Weights of a small transformer language model.
Size: 12 layers, MLP 832 SwiGLU, 8.16M parameters.
Architecture: RMSNorm before each block, untied embeddings.
Training: a variant of Muon for these matrices, 224M tokens, 6827 steps.
MLP neurons of a small language model. Each row is named by its layer, matrix (down: output weights) and neuron, and shows model dimensions 16-111. Each number is 128 + 24 x the weight over its row's rms, rounded and kept within 0 to 255. A neuron's up and down rows have the sign that makes its largest values positive.
Before each neuron's rows, "fires before" lists the tokens most often just after its 100 highest values on Wikipedia text that the model never trained on.

fires before: "==", "===", " and"
L8.down281 [161 128 120  78 124 130 119 119 130 115 139 146 117 166 130 111 128  69 149  92 132 152 153 153 122 108 149  93 125 100 109 116 131 171  81 121 147 106 139 131 177 138 134 179 144 139 132 107 166 118 114 119 167 141 132 143 152 131 126 119 153 162 115 146 145 163 136  97  97 151  85 104 106 136 138 114 125 132 109 148  97 107 108  93 201  94 129 173 145 175 132 136  66 133 147 111]

fires before: "%", " |", ")", "7", "9", "0"
L2.down658 [113 125 178  71 123 156 129 161 135 135 123  63 107 111 134 127 138 156 153 135  83 129 119 109 137 159 139 139 125 119 124 166 113 129 126 128  97 135 118 113 159 156 104 149 161 195 155 132 116 137 167 135  96 167  97 126 110 135 102 152 165 156 119 100 164 117 114  95 135 161 121  98 137 148 153 107 166 100 123  96 128 155 119 127 133 159 114 107 175 105 147 104 130 130 116 144]

fires before: " a", " an", " ", " the"
L8.down603 [149 115 132 104 159 140 123 187 116 111 109 107 116 139 163 141 171 146 106  74 150 152  92 129 107 114 165 114 102 126 136 127 111  83 120 170 157 158  69  96 127 139 127 130 141 126 163  72 102 132 109 146 137  89 104 159 143 160 136 130 112 115 106 161 116 128 113 146 110 134 156 134  83 106 134 116 165 119 159 157 116 102 141 100 142 168 135 140 147 166 170 130 139 108 129 138]

fires before: " ", " the"
L8.down257 [159 144 136 104 109 111 117 124 158 110 111  56 135 148 119  80 167 127 135 153 187 136 160 139 157 109 123  96 147 141 142 103 144 132 133 129 128 100  99 133 117 123 156 116 171 131 173 145 121 132 122 111 109 155  92 137 127 138 124 134 147 135 150 132 133  99 143 142  96 132 150 136 193 125 116 129 114 132 129 138 117 149 168 104 136 130  89 127 178 118 158 136  95 128  85 127]

fires before: ":", " (", " |", "\n", ")"
L8.down809 [130  91 114 143  76 134  84 134 135 142 137 117 111 153 143 135 112 123  74 138 139 108 132 136 133 150 144 111 143 139 127 102 107 144 132 101 123 135 113  75 156 134 158 166 118 129 163 186 106 126 109 120 130 119 117 119 115 166 157 141 107 116 135 137 166 147 126 123  99 155 145 105 115 115 103 135 158 162 137  71 102 171 152 133 142 124 150 117 114  85 108 115 108 144 102 107]

fires before: " (", ")", " m"
L7.down313 [129 165 165 134 166 142 172 130 152 115 112 128 126  87 103 141  65 133 104 126 130 135  99 126 132  96 112 153 182 109 124 128 164 102 136 118 113 130  95 136  98 105 145 130 112 128  75 132 162  78 154 136 145 147 154 132 124 127 156 150 117 135 149 111  64 153 161 170  97 141 138 156 148 136 123 108 117 150 144  85  98 138 152 124 151 156 112 127 125 115 150 125 131 163 124 126]

fires before: " |", "4", "1"
L7.down123 [ 80 113 146 104 117 111 126 108 153 129  84  99 131 119  82 100 176 122 152 150 153  89 109 113 166 147 111 125 136 119 154 140  93 108 117 133 211 115 114  99 136 142 178 158  93 122 171 164 166 137  96 120 120 103 131 160 154 105 126 108 146 138 151 122  92 121 112 117 119 138 140  92  83  86 138 140 135 108 136 146 152  90 162 165  87  97 116 154 124 103 172 112 139 148 102 139]

fires before: " ", " the", " a"
L2.down408 [128 131 151 132 124 126 148 152 101 134 161 108 149 112 148 148 135 146 168 131 154 160  82 131 134 163 110 118  74 180 122 111 105 124 121 159 173 134 136 123 152 139  84 122 116 104 168 117 154 141 127 156 139 136 125 126  79 102 109 141 146  99 137 108 117 116 113  97  93  99 126  91 118 185 131 134 131 151 133 150 146 127 145 117 119 151 141 134 125 152 170 142 157 110 170 110]

fires before: ":", "s", " name", "gu"
L2.down19 [125 129  91 100 118 131 117 103 119 130 108 150 155 168 112 133 129 111 193 108 122 122  82 127 102 169 140 111 152 148 115 170 143 147 132 110 140 106 136 108 120 151 123 105 125 139 151 139 126 160 109 118 158 148 117  83 186 166 137 126 114  86 143 139 150 128 105 130 104 104 178 151 126 113  99 176 143 106 165  97 105  87 119 106 152  92 114 131 175 118 104 121 132 150 153 122]

fires before: ":", "ed", ".", " of"
L7.down563 [175 172 145  90 111 155 157 129 153 113 149  97 140  81 134 148 154 157 140 137 101 141 145 169 118 131 147 113 113 134 152 153 171  79 143  85 119 171 110 141 127 180 134 115 156 166 135  87 133 148  99 145 135 163 120 153 125 155 161 148 146 117 171 153 119 137 128 111 191 142 108 138 125 125 151 141 118 144 129 163 148 130 116 136  96 115 187 155  99 104 152 135  97 109 159  87]

fires before: "\n", " the", " "
L2.down157 [127 142 103 158 119 140 159 135 143 137 186 174 121 122 172 144 169 124  88  84 121 193 142 147 159 164 125 122 127 116 139 115 139 130 119 130 147 111 112 156 103 108 123 114 156  77 121 113 147 141  95 168  99 150  79 137 105 107 130 157 151 130 144  93  97 135 136 133 139 137 155  86 141 146  97 150 102 101 171 134 150 155 142 125 144 144 123 131 113 130 162 137 137 119 144 103]

fires before: "==", "===", "The"
L8.down632 [139 126 179 139 132 164  85 136 144 105 120 135 114 138 113 171 189 178 117 146 158 163 139 110 166 120 146 116 109  94 115 157 146 135 154 145 153 118  87 147 100 123 150 135 108 132 136 121 127 116  65 146  82 110 168 135 127 159 141 138 130 115 125 118 139 122  88 132 154 100 121 139 165 108 102 136 137 145 107 134 147 143  98 125 132 107 103 114 138 148 133 128 123 113 130 144]

fires before: "s", " |"
L8.down402 [ 83 148 132 115 139 103 119 111 112 125 117 142 132 144 116 133 103 135 114 119 100 105 137 139 138 171 133 155 154 130 138 106 148  84 107 112 101 103 143 120 145 122  93 101 168 106 163 126 110  87 133  84 127  97 165  90 131 153 120 162 121 125 135 162 138 182 185 156 121  95 108 136 148  76 137 142 133 145 101 130  97 108 122 123 121 100  75 116 114 140 115 140 101 126 140 142]

fires before: " |", ";"
L7.down615 [145 146 127 128 114 154 137 130 143 120 150 154 156 148 165 135 144 111 102 148 159 153 128 116 140 132  85 103 117  61 146  95 107  88  90  89  89 123 122 112  99  75 164 126 114 153 113  95 144 131 154 139 122  93 127 128 104 135  93 170 127 141  85 121 145 150 133 120 111 104 121 114 176 194 121 122 151 121  97 126 133 153 124 143 107 114 171 146  93 132 136 112 127  98 127 100]

fires before: "|", "\n"
L5.down112 [108 136 136 136 146 132 149 120 112 102 130 154 154 139 188 144 135 102 154 122  97 110 153 120 135 112 140  90  91 124 115 114  69 153 134  84 155 126 153 151 136 196  94 135 178 140  88 131 154 105 130 127 119 121  82  98 134 155 170 153 139 151 110  96 112 118 131 143  97 130  88 158 143 122 101  97 143 116 113 154  84 118 133 161 121 111 102 141  88  87 145 136 145 104 120 165]

fires before: "%", ")", " in", " (", " cm", " m"
L8.down140 [120  97 139 131 155 130 151 140  94 113 121 125 125 139 110  89 133 143 141 160 125 131  80 125 120 173 119 111 126 132 195 137 133 190 126 137 136 134  97  86 136 134 137 119 125 172 117 118  93  85 109  77 107 118 120 140 119 165 140 114 163 128 166 107  91 120 113 173 120 146 119 127 115 124 140 138 139 128  84 131 113 108 159 130 154  92 115 127 159 116  99 116 107 101  89 118]